Part of a small language model's weights: normalized queries and keys.
MLP neurons of a small language model. Each row is named by its layer, matrix (gate and up: input weights) and neuron, and shows model dimensions 240-303. Each number is 200 + 20 x the weight over its row's rms, rounded and kept within 0 to 999. A neuron's up and down rows have the sign that makes its largest values positive.
After each neuron's rows, "fires after" lists the tokens most often just before its 100 highest values on Wikipedia text that the model never trained on; "fires on" lists the tokens most often at its 100 highest values on Wikipedia text that the model never trained on.

L13.gate336,189,205,201,204,194,204,173,186,214,231,164,182,184,167,191,186,168,233,202,224,206,199,190,180,184,196,185,215,201,204,196,162,197,184,202,216,203,167,187,163,171,184,215,198,187,198,203,174,215,187,197,195,188,220,177,199,208,208,246,240,238,181,189,226
L13.up336,208,214,249,237,232,192,205,205,216,174,172,216,192,207,207,216,213,191,193,213,203,183,216,181,191,223,186,209,192,177,188,181,202,184,196,230,198,206,174,199,215,192,192,167,191,166,206,198,175,207,185,186,203,194,170,174,202,194,165,245,217,209,185,213
fires after: " ", "–", "1", "2", " $"
fires on: "2", ".", "1", ",", "4"

L12.gate717,200,214,181,207,230,195,209,180,226,227,199,194,187,183,229,170,196,202,162,191,181,225,177,202,197,199,224,227,188,232,208,180,209,194,164,207,232,194,198,206,167,181,195,189,206,158,160,189,233,211,182,191,194,188,209,191,203,188,215,190,240,204,181,203
L12.up717,182,211,220,186,172,230,206,231,208,195,228,215,184,206,199,205,187,188,236,208,173,229,207,205,193,211,203,222,200,210,185,190,183,215,220,198,208,217,240,198,177,180,198,209,185,183,221,177,232,175,210,196,206,215,203,156,197,169,205,183,204,176,214,197
fires after: " (", "-", "\n", " \"", "==", "'"
fires on: "C", "c", " c"

L2.gate328,214,234,208,185,203,191,188,198,157,174,224,214,202,195,184,201,218,186,205,234,214,191,210,183,173,207,180,211,202,189,159,210,220,179,224,211,167,157,191,177,222,189,163,195,222,197,176,200,217,225,225,209,182,185,219,235,210,214,194,190,164,180,223,192
L2.up328,159,199,161,218,182,221,190,191,248,229,201,273,168,230,181,216,232,204,168,212,183,182,167,215,201,217,207,224,192,199,216,206,166,230,186,196,200,199,163,201,196,193,182,213,184,249,221,175,221,210,211,179,187,225,232,227,208,188,223,183,207,220,217,209
fires after: ",", ":", "-", ".", " ", "):"
fires on: " which", " with", " UTC", " Website", "//"

L7.gate567,202,219,182,190,187,181,214,201,189,185,166,207,198,218,207,214,186,186,211,203,193,221,165,204,219,185,213,203,195,200,217,228,219,230,195,190,221,208,193,175,215,227,235,198,227,204,207,197,214,190,235,160,207,205,179,209,175,200,235,225,227,194,189,176
L7.up567,224,201,201,210,173,210,212,201,184,170,198,187,215,224,223,207,248,174,186,207,181,195,212,206,182,226,188,167,187,156,194,189,173,182,204,200,213,203,183,178,186,200,175,202,206,206,226,199,213,180,200,209,203,226,196,208,206,238,189,220,231,206,218,198
fires after: "0", "9", "8"
fires on: "1", "0", "6", "7", "2", "9"

L10.gate785,220,222,175,183,174,197,190,192,181,227,175,209,195,182,190,189,203,206,181,199,214,212,193,186,195,238,219,198,205,179,187,208,245,178,198,188,195,204,202,249,216,187,228,228,243,181,170,216,187,168,219,228,216,192,203,211,173,179,161,205,210,183,186,175
L10.up785,214,222,137,185,204,211,203,202,188,225,222,200,155,180,211,228,232,214,198,216,189,185,211,174,201,170,230,196,164,191,201,195,204,160,234,197,183,200,167,247,213,215,204,213,221,220,203,235,225,183,189,171,160,168,201,226,189,184,195,211,228,209,182,197
fires after: " ", "9", "1", "0"
fires on: "9", "0", "1"

L12.gate389,169,217,222,173,186,170,166,181,203,174,189,185,233,182,175,178,150,218,209,185,179,196,203,195,202,207,222,207,209,163,225,182,201,192,202,183,231,186,198,208,236,167,202,204,172,220,181,180,220,214,193,192,212,178,222,165,204,194,189,205,202,197,185,204
L12.up389,181,151,196,242,183,171,175,194,196,200,190,166,195,186,224,212,223,197,249,204,208,204,206,186,192,214,206,210,194,171,191,161,188,201,200,192,171,198,213,192,231,199,223,204,206,193,202,226,192,168,198,211,210,215,228,200,178,202,195,222,218,178,181,185
fires after: " ", ",", " in"
fires on: " ", "1"

L12.gate836,210,196,190,220,192,155,217,202,189,213,197,178,158,217,202,221,201,234,217,204,233,193,202,198,174,236,198,223,229,187,222,200,226,209,176,193,197,219,182,241,198,184,174,171,216,206,198,220,200,191,178,203,194,203,217,220,263,182,201,174,163,218,190,175
L12.up836,143,178,198,218,204,226,210,231,160,209,201,195,182,179,177,189,179,225,182,156,217,199,203,186,191,212,192,195,209,192,185,190,180,220,177,196,167,225,202,197,157,204,225,197,213,223,238,180,196,211,196,197,178,184,162,204,186,219,194,193,223,215,216,163
fires after: " on", " On", "On", " |", ",", " –"
fires on: " "

L7.gate374,154,222,170,175,197,182,226,205,229,169,195,219,204,201,191,201,186,174,229,186,183,204,177,191,209,177,169,198,192,180,177,192,224,168,168,201,206,212,220,163,191,189,201,194,205,217,187,189,183,193,227,197,238,222,199,204,210,206,193,219,230,185,181,169
L7.up374,224,197,189,212,183,207,210,154,201,236,230,185,203,162,200,233,189,196,186,222,194,190,209,192,191,219,179,205,201,196,205,184,194,217,190,184,227,208,200,227,225,186,204,236,200,207,215,196,196,152,199,199,171,176,225,244,171,198,190,239,183,178,225,167
fires after: " |", "0", " votes", " ", "1", " was"
fires on: " |", " ", "0", " was", "rat"

L10.gate661,189,240,230,210,219,152,215,236,182,178,181,223,203,170,193,204,219,162,230,172,190,175,193,211,218,182,183,247,202,204,177,180,204,225,213,173,178,190,166,178,208,173,196,203,182,214,168,182,204,221,185,204,200,210,208,224,205,208,187,207,167,223,186,177
L10.up661,182,201,227,194,162,203,174,216,203,193,240,203,194,211,228,208,182,192,193,171,205,185,199,195,222,192,206,181,196,192,171,197,225,223,219,177,207,215,206,192,207,160,211,169,213,176,200,211,182,219,191,220,168,201,183,166,213,236,193,210,219,205,210,221
fires after: " ", "2", " the", " of"
fires on: "2", " ", "0", "1"

L11.gate43,200,197,197,221,218,200,229,218,187,207,185,168,213,222,186,191,195,170,187,188,182,201,206,193,191,204,158,198,189,218,204,203,179,191,209,201,237,174,166,180,187,238,223,240,195,187,233,201,214,212,200,178,211,211,210,222,181,205,193,222,198,219,174,202
L11.up43,169,201,184,229,233,183,213,223,201,213,184,190,178,202,205,193,195,177,155,206,192,218,221,200,218,172,184,204,224,213,229,187,209,158,194,209,215,198,193,185,200,212,181,209,193,197,213,234,170,195,200,185,226,244,208,201,201,225,209,211,189,195,199,194
fires after: " one", " of", "-", "'"
fires on: " of", " the", " ", "s", "-"

L12.gate653,207,195,207,204,187,210,184,204,170,241,196,218,186,234,223,199,236,217,170,193,175,207,192,195,222,187,155,192,212,229,189,185,169,211,182,211,193,183,204,180,178,180,210,170,179,185,225,181,201,217,226,206,204,218,168,209,184,163,208,185,220,206,194,232
L12.up653,205,199,229,214,189,145,204,206,235,173,174,203,201,198,168,175,192,197,201,178,191,214,211,203,213,187,226,157,172,221,203,221,169,189,179,209,204,200,171,184,203,195,192,218,189,192,188,198,192,196,196,209,206,221,194,211,194,129,218,169,197,206,176,223
fires after: "\n", " at", " in"
fires on: "===", " the", " a", "\n"

L13.gate763,203,211,224,211,201,153,208,204,226,185,213,209,163,182,214,218,165,212,201,219,200,217,196,222,203,206,179,211,191,205,184,189,217,199,170,206,170,175,191,194,207,228,178,198,208,229,245,216,214,167,194,180,203,190,193,241,183,194,219,194,192,191,205,214
L13.up763,207,171,184,180,183,218,204,209,190,219,157,187,178,217,167,208,165,231,213,175,175,218,185,243,197,228,185,180,211,175,204,208,208,179,194,211,221,201,190,189,185,234,181,204,198,185,171,188,233,147,190,186,175,203,182,190,188,216,211,219,192,213,195,210
fires after: " in", " the", ",", " of", " an", " In"
fires on: " "

L7.gate230,189,200,222,185,195,222,185,208,173,194,189,238,235,211,212,236,199,182,203,202,192,205,195,207,195,186,196,215,216,241,171,206,212,199,211,202,184,202,189,198,189,211,225,213,195,191,236,162,170,216,204,192,196,174,193,235,242,164,209,188,225,207,201,198
L7.up230,197,186,208,216,211,190,196,177,188,207,221,249,214,187,186,190,192,210,203,187,219,180,200,204,190,187,203,194,195,241,154,224,242,211,210,196,235,227,192,219,225,182,198,185,198,172,220,190,191,193,191,198,219,206,211,202,260,181,208,218,208,182,205,202
fires after: "2", "0", ".", " Al"
fires on: "0", "2", " =", "1", " Sat", "ess"

L9.gate278,193,235,216,243,244,188,189,155,182,198,187,203,215,229,244,181,209,195,203,202,217,183,187,204,179,210,212,219,202,192,185,204,222,175,212,195,192,207,196,212,201,192,219,172,256,224,198,199,215,209,219,223,227,187,187,215,207,227,206,194,211,180,220,198
L9.up278,209,178,204,202,177,203,198,204,192,223,186,184,233,199,227,177,153,186,200,196,189,215,193,174,191,190,162,204,201,217,167,196,189,184,206,207,195,144,214,203,222,188,212,184,231,187,175,222,192,204,202,188,201,230,211,205,165,215,210,210,213,194,188,228
fires after: "1", " ", "2", "3", "7", "6"
fires on: "2", "1", "0", "3"

L11.gate838,191,201,192,228,183,177,181,213,196,178,217,238,176,231,167,195,169,187,215,183,249,234,224,194,206,201,176,223,193,207,234,208,159,222,230,230,170,220,198,191,204,218,225,165,191,214,190,181,204,193,208,195,226,171,187,196,217,189,245,233,189,185,208,199
L11.up838,195,198,210,173,187,256,178,175,194,195,261,188,201,211,196,171,198,206,216,205,186,246,200,202,199,212,208,207,213,196,168,207,202,201,174,205,199,211,183,214,194,195,195,190,196,192,215,198,207,219,238,179,183,236,182,225,204,195,207,206,173,205,173,217
fires after: "0", ",", "1", "2", "."
fires on: "0", ",", "1", " |", "9"

L13.gate299,196,187,235,196,182,206,187,234,198,167,192,196,179,207,203,205,178,179,188,184,206,216,188,172,214,159,185,240,187,216,202,194,212,244,200,223,158,181,177,199,223,249,199,203,199,166,224,222,173,224,212,194,199,189,180,192,201,188,210,187,227,175,186,206
L13.up299,179,219,167,157,155,238,218,188,172,211,180,170,202,200,209,210,194,195,186,180,170,251,197,205,235,222,176,204,193,185,184,214,184,179,225,205,215,234,172,215,181,191,174,181,213,207,210,191,205,178,189,178,174,195,196,158,222,190,208,168,217,165,210,226
fires after: ",", "0", "9", " in", " of"
fires on: " ", "\n", " (", "1"

L2.gate51,219,194,214,224,178,201,204,176,230,186,190,189,198,212,226,207,175,149,157,180,198,204,208,191,202,199,215,205,211,190,190,251,228,159,167,229,191,209,168,202,180,197,222,233,196,198,260,188,204,203,165,180,224,202,227,199,193,158,223,197,161,198,184,242
L2.up51,199,233,187,206,169,192,201,218,200,203,223,209,204,232,203,192,205,227,192,202,211,212,229,202,210,198,199,229,210,181,157,216,203,199,209,193,203,210,210,186,226,187,209,218,204,224,215,181,182,221,213,192,234,195,193,159,187,222,202,227,191,201,222,204
fires after: "-", "\n", " \"", " ("
fires on: "H", "s", "h", "V", "f"

L11.gate997,175,204,200,189,197,178,161,176,224,224,175,213,180,191,198,206,213,165,158,211,190,215,189,219,219,182,194,188,195,205,223,218,201,166,205,179,251,219,219,215,188,196,184,207,210,201,204,176,197,192,220,191,214,204,201,150,218,201,180,218,229,200,193,220
L11.up997,198,219,199,174,172,183,197,168,178,217,192,195,179,219,195,194,170,172,194,210,212,182,203,188,186,212,200,189,168,196,198,189,175,218,199,181,190,248,219,238,205,175,231,203,184,167,199,205,237,179,228,166,198,214,209,206,207,221,206,206,180,219,197,214
fires after: "–", "1", "2", "3", "9", "0"
fires on: "2", "0", "9", "3", "7", "5"

L3.gate932,207,185,172,167,184,211,204,205,196,219,177,205,212,216,190,188,228,175,164,213,220,185,150,201,186,162,213,226,196,199,217,208,204,211,225,187,234,211,252,197,213,217,217,204,216,198,225,209,178,196,191,194,200,197,193,202,178,185,192,185,161,150,242,229
L3.up932,165,184,179,193,205,241,195,220,210,186,193,203,201,206,206,177,169,170,202,239,211,216,182,212,197,174,183,255,171,194,186,234,204,194,212,196,194,186,196,187,240,195,192,192,240,199,198,218,174,209,235,201,226,189,220,214,175,218,180,208,226,172,216,213
fires after: ",", " t", " (", ".", " st"
fires on: " with", "al", "with", " With", "end"

L9.gate606,197,197,182,220,204,234,257,222,215,178,195,193,173,187,206,205,189,195,216,184,213,197,209,207,216,222,198,165,194,209,212,210,179,200,208,178,201,206,209,236,177,210,216,203,228,223,186,202,205,203,212,233,189,210,204,218,188,242,191,203,184,173,158,216
L9.up606,198,200,203,197,211,175,181,214,190,189,176,174,224,202,205,177,248,170,195,214,205,179,198,215,169,167,144,193,219,207,199,214,213,188,182,232,214,218,200,177,179,179,182,218,229,194,176,176,172,193,199,231,197,194,184,151,211,162,194,204,231,185,173,224
fires after: "\n", "==", "-", " (", " \"", " |"
fires on: "P", "p", "O", " comp", " P"

L9.gate416,212,209,199,191,184,204,183,193,203,214,225,216,171,166,173,209,197,201,182,197,168,206,199,216,191,190,206,240,205,205,212,205,216,219,202,207,206,221,211,218,186,209,183,202,171,192,199,167,184,202,191,242,246,183,206,189,192,226,188,213,209,216,192,207
L9.up416,165,213,187,200,180,198,204,198,227,243,226,205,189,219,223,223,253,199,169,231,180,180,224,213,197,183,188,215,201,213,210,192,206,161,217,173,182,206,205,207,208,204,227,184,198,202,203,212,234,191,224,217,233,180,179,240,160,191,209,208,179,193,149,218
fires after: " ", "0", "2", "1", "6", "′"
fires on: "0", "1"

L9.gate48,226,214,229,201,189,218,188,198,185,191,184,207,162,162,162,238,216,190,244,169,181,197,181,198,205,188,189,190,152,177,202,204,203,200,203,216,197,225,199,213,176,189,190,208,187,203,203,187,188,176,190,205,216,211,213,188,226,171,179,200,193,193,178,212
L9.up48,198,191,203,174,203,192,184,171,212,186,227,224,179,198,190,222,202,210,205,189,191,194,228,207,199,188,206,213,177,210,235,191,184,193,192,219,214,202,198,153,212,220,162,182,114,215,217,208,233,223,181,223,200,192,203,194,219,198,222,217,173,209,179,223
fires after: " ", "2", "1", ",", "7", "9"
fires on: "9", "8", "7"

L12.gate813,218,221,190,228,221,191,197,225,192,184,229,182,172,196,184,202,202,139,172,249,230,232,192,187,196,187,140,208,215,186,214,213,226,221,193,202,193,201,214,178,217,222,250,192,181,161,149,221,195,194,215,170,191,197,180,205,190,182,204,175,185,207,181,195
L12.up813,192,227,216,204,211,188,174,210,151,180,208,195,188,181,181,203,187,184,189,225,236,258,204,210,191,197,156,194,208,190,193,214,227,200,221,228,194,208,209,206,212,176,204,153,191,201,201,210,216,198,200,183,211,175,197,202,174,201,246,194,227,178,208,214
fires after: "9", "0", "1", "|", " "
fires on: "9", " ", "1", "8", "0"

L10.gate238,201,217,198,186,181,195,183,208,185,177,221,225,162,184,200,185,195,207,167,178,203,229,206,186,235,202,193,210,212,209,207,230,220,192,218,180,216,222,194,215,189,206,177,175,204,197,178,214,207,205,195,233,216,197,231,185,211,166,177,209,180,185,188,233
L10.up238,191,177,209,189,200,219,182,186,202,188,207,224,217,219,185,223,222,239,169,201,192,201,217,180,198,164,202,183,165,200,207,173,198,175,215,189,222,207,187,204,226,196,175,178,168,203,186,216,191,245,233,214,204,212,163,213,172,173,194,208,176,187,189,209
fires after: "2", " ", "1", " May", " January"
fires on: " ", "1", "0", "8", "2"

L11.gate26,130,196,173,230,184,202,178,215,203,188,198,199,225,195,202,211,206,193,166,219,206,215,181,205,229,171,207,197,192,169,234,178,204,194,193,210,215,214,219,234,195,192,202,201,221,181,179,181,219,198,214,182,207,202,186,195,199,222,181,203,198,147,183,228
L11.up26,189,212,209,207,195,162,181,167,181,202,212,197,205,174,181,174,210,174,154,232,199,189,199,207,211,230,194,201,210,218,207,157,213,194,210,202,197,191,241,165,221,194,197,211,211,178,197,178,202,186,208,172,214,202,227,197,199,200,194,222,172,186,206,202
fires after: " ", "2", "7", " the"
fires on: "2", "0", "'"

L7.gate127,188,196,179,182,172,197,221,192,244,226,223,217,177,232,165,237,205,196,207,187,208,189,183,184,222,226,209,222,171,207,187,206,196,237,204,205,187,204,224,199,184,215,171,201,193,174,178,193,193,187,205,222,186,194,230,194,215,207,194,196,222,197,232,188
L7.up127,170,183,171,210,197,183,186,211,228,239,161,190,197,215,178,232,202,187,210,175,218,218,205,177,230,213,180,244,188,230,221,184,210,236,170,188,167,191,236,218,192,207,215,175,157,187,155,170,185,227,207,207,191,200,182,179,184,141,185,194,209,193,203,200
fires after: "."
fires on: "\n"

L11.gate993,194,219,213,202,157,181,197,217,211,206,203,212,193,182,225,209,240,201,181,230,179,229,181,240,204,203,152,242,185,201,181,177,200,218,199,205,201,226,192,219,166,197,186,202,203,197,172,212,206,207,223,188,231,181,190,220,192,206,205,196,222,214,217,184
L11.up993,178,187,202,189,181,191,174,199,252,193,224,227,196,208,218,221,226,236,207,229,210,193,216,188,220,163,180,172,216,188,191,185,223,209,171,185,207,214,196,183,197,165,225,196,155,226,182,222,171,208,210,206,205,195,190,219,163,250,198,206,189,185,199,218
fires after: " ", "0", ".", "2", "4", "1"
fires on: "0", "5", "4", "8", "6", "2"

L12.gate688,205,190,214,166,228,200,173,224,226,203,193,210,191,193,195,197,234,195,201,208,151,216,232,219,204,212,169,209,269,204,248,207,218,213,196,241,193,207,189,215,202,191,203,212,208,193,235,153,209,227,207,203,218,190,209,196,182,182,194,222,204,212,166,249
L12.up688,182,215,197,212,231,193,229,208,196,185,204,216,216,162,199,205,184,197,180,243,192,194,206,188,201,186,167,213,239,227,200,223,240,199,203,223,217,168,237,223,207,213,213,195,189,215,226,177,197,190,242,213,243,213,247,199,188,183,219,199,191,183,202,179
fires after: " ", " of", ",", " over", " than", " the"
fires on: " ", "1", "2", "3", "0"

L9.gate556,184,223,167,173,199,212,245,197,183,166,210,228,185,194,169,228,182,210,202,174,234,194,226,214,188,193,229,227,223,190,227,173,183,176,219,154,210,245,188,199,181,195,157,171,238,227,185,167,205,180,165,196,191,156,203,158,218,169,226,172,182,217,175,129
L9.up556,213,170,238,241,191,208,194,200,194,167,199,230,199,211,189,182,197,213,228,221,236,185,205,213,221,215,204,204,204,213,194,224,184,210,200,172,206,199,182,185,191,215,202,209,194,204,198,208,212,175,215,179,191,220,221,188,197,208,176,164,188,191,168,220
fires after: " on", "°", " On", "On", " age", "″"
fires on: "N", " May", " gu", " June", " February"

L7.gate855,170,219,192,210,181,168,182,205,229,213,210,178,213,209,174,222,194,169,194,199,228,204,211,211,219,189,190,192,167,204,210,209,189,227,184,209,178,238,233,211,182,188,165,185,205,183,190,175,197,205,235,195,209,214,206,160,227,189,189,196,207,206,199,207
L7.up855,149,209,200,223,169,183,194,193,238,209,242,209,219,193,177,206,218,189,221,205,219,194,207,197,191,224,195,206,167,246,222,204,171,225,161,208,182,228,231,201,194,194,188,196,197,213,188,194,210,206,222,192,206,177,178,168,239,159,191,202,252,198,201,184
fires after: ".", "\"."
fires on: "\n"

L9.gate741,172,229,205,176,196,201,161,198,190,171,227,210,170,186,157,210,189,207,226,214,243,240,177,215,220,217,199,197,185,194,204,174,204,213,169,195,183,225,216,214,175,208,211,214,266,226,224,204,196,198,186,189,221,200,222,211,178,183,183,247,210,137,206,202
L9.up741,250,230,220,207,205,188,216,200,177,182,186,223,200,173,169,221,212,206,186,210,227,207,201,185,223,211,205,214,149,202,216,205,215,197,197,202,191,199,196,205,230,205,193,256,208,198,228,213,241,181,190,215,234,187,204,155,169,223,201,215,190,192,222,210
fires after: " |", " "
fires on: " ", " |"

L9.gate27,197,208,197,225,210,150,208,210,196,199,214,192,225,179,161,240,187,192,175,193,195,198,204,220,198,187,190,213,219,217,171,191,214,202,182,223,174,224,202,194,191,189,207,200,196,148,210,225,214,199,196,169,204,246,193,188,209,225,224,220,231,193,178,203
L9.up27,229,196,204,143,188,172,205,157,209,187,191,199,193,227,188,191,233,202,235,185,203,216,225,205,185,229,206,211,185,188,225,236,196,191,204,181,199,181,208,183,206,219,220,208,192,190,182,221,214,178,216,213,209,201,203,196,201,191,187,215,172,175,199,202
fires after: "\n", " I"
fires on: "\n", "The", "–", "-", "T"

L11.gate793,158,200,215,154,199,227,211,206,193,180,220,206,198,198,183,236,203,214,192,212,148,214,235,197,208,205,215,193,185,206,179,182,214,210,208,203,182,185,191,177,149,197,173,193,160,231,204,181,195,247,174,185,187,175,203,168,216,167,183,224,215,200,189,209
L11.up793,218,228,181,210,217,193,208,170,199,186,218,206,223,207,180,172,209,207,154,180,184,215,174,200,221,218,244,168,230,179,188,216,159,195,216,218,226,213,209,211,207,210,206,238,184,214,173,207,179,171,175,194,227,224,226,195,207,186,190,218,190,202,192,209
fires after: " ", "1", "2", " of"
fires on: "2", "9", "0", " ", "1"

L11.gate623,212,207,203,220,187,223,188,190,177,213,191,207,202,219,208,196,217,197,186,180,223,221,192,193,185,171,158,223,146,200,174,223,216,204,209,221,197,230,195,172,175,183,189,209,204,198,176,191,190,204,228,169,184,176,220,219,163,172,199,208,206,211,209,232
L11.up623,167,191,186,208,187,219,179,192,227,206,166,235,207,223,203,169,179,196,178,211,194,211,200,208,195,193,177,226,178,220,240,235,217,221,175,181,194,198,204,210,154,216,214,195,212,238,209,162,195,188,198,214,205,180,195,209,225,187,200,181,218,192,180,178
fires after: ".", ":"
fires on: "\n"

L3.gate776,192,224,230,188,181,211,197,179,231,219,216,192,219,184,188,206,207,204,223,205,202,228,201,204,216,182,206,187,196,204,189,176,223,192,192,180,206,170,211,203,193,198,229,221,210,177,213,180,203,223,162,211,222,203,210,200,213,194,184,187,187,193,166,225
L3.up776,197,195,233,247,187,202,233,247,172,208,220,218,204,208,211,219,225,197,176,167,139,183,197,188,200,214,170,218,189,193,192,211,218,207,183,211,193,190,213,180,206,221,202,211,203,200,231,177,172,186,208,167,216,179,217,180,195,199,241,223,169,248,201,194
fires after: "\n", " \"", "/", " (", "==="
fires on: "F", "M", "H", "L", "W", "S"

L13.gate555,239,209,213,180,159,180,218,206,200,189,231,180,199,198,195,219,197,228,210,206,195,181,227,163,200,197,197,201,183,186,192,205,205,185,213,189,206,183,164,189,166,223,190,207,191,221,172,172,201,220,180,206,224,221,217,181,216,184,221,220,207,216,187,208
L13.up555,214,170,242,223,169,159,235,196,192,177,227,155,197,195,209,232,217,225,198,193,198,197,187,184,227,211,181,197,224,215,264,137,207,201,199,219,214,160,187,223,197,178,197,185,184,181,183,194,197,196,199,187,191,188,174,222,209,216,194,213,224,182,211,214
fires after: " ", " $", " of"
fires on: "0", " Z", "1", " sp", " Sp", " "

L10.gate478,212,213,172,195,182,171,225,190,171,181,218,172,181,189,200,188,211,184,188,226,230,203,202,236,165,252,239,216,163,224,190,257,210,203,199,208,223,203,193,205,175,165,177,196,185,186,167,151,199,189,203,229,190,170,207,195,192,191,186,220,204,169,176,236
L10.up478,234,169,204,185,210,197,239,226,201,202,167,207,169,204,158,195,198,204,191,227,189,165,216,217,186,211,223,206,184,204,185,216,221,183,214,196,240,261,206,202,203,184,186,190,200,196,199,166,205,224,184,222,216,204,200,147,211,156,205,181,197,236,151,184
fires after: "\n", " \"", "-", "als"
fires on: "B", "b", "ac"

L10.gate835,192,213,221,237,160,196,163,215,208,206,207,196,199,194,218,252,212,231,224,194,205,196,179,200,221,190,228,201,195,181,213,181,191,173,214,202,163,196,203,220,191,201,189,187,193,195,161,166,218,232,189,209,210,208,188,194,202,182,222,189,219,179,193,174
L10.up835,190,220,231,218,189,151,222,168,232,212,191,215,172,172,194,185,179,222,232,206,206,213,233,241,198,212,205,200,227,204,174,250,238,225,197,193,234,214,219,198,182,169,197,172,192,198,219,187,182,237,209,201,198,208,228,213,232,197,163,197,167,180,234,207
fires after: " ", " May", "2", " February", " November", " April"
fires on: " ", "2", "1", "3", " a"

L13.gate332,231,220,188,194,213,175,216,191,190,232,203,203,195,203,189,232,197,194,177,190,181,181,220,189,202,212,183,187,157,195,190,196,164,180,169,224,216,196,210,194,180,222,205,204,210,178,225,203,228,179,183,188,173,210,206,222,203,169,222,204,205,219,189,205
L13.up332,206,226,181,210,187,209,201,224,156,172,176,188,174,225,195,183,194,232,199,187,163,203,166,194,178,148,173,225,209,218,207,204,180,200,210,204,180,190,175,219,181,178,220,234,199,202,188,180,209,184,166,227,218,203,222,204,210,199,199,180,179,205,189,214
fires after: " of", " and", "'", " was", " in", " is"
fires on: " the", " a", "s"

L12.gate433,169,182,183,193,214,177,215,192,167,198,169,218,231,223,210,182,264,218,218,174,250,230,193,181,206,197,177,207,200,186,212,200,201,200,199,193,201,182,221,221,186,174,193,206,221,204,195,189,181,216,205,215,221,216,225,189,162,214,215,212,212,176,219,219
L12.up433,162,193,177,195,196,199,202,208,226,167,208,243,190,193,191,190,187,196,224,158,202,205,213,185,201,190,161,203,216,180,167,209,203,193,197,217,216,218,213,228,183,189,233,183,220,199,199,212,164,209,213,244,221,202,206,188,193,193,221,212,187,196,212,229
fires after: " ", " on", "\n", " Released", " May"
fires on: " ", "3", "In", "1", " in", "2"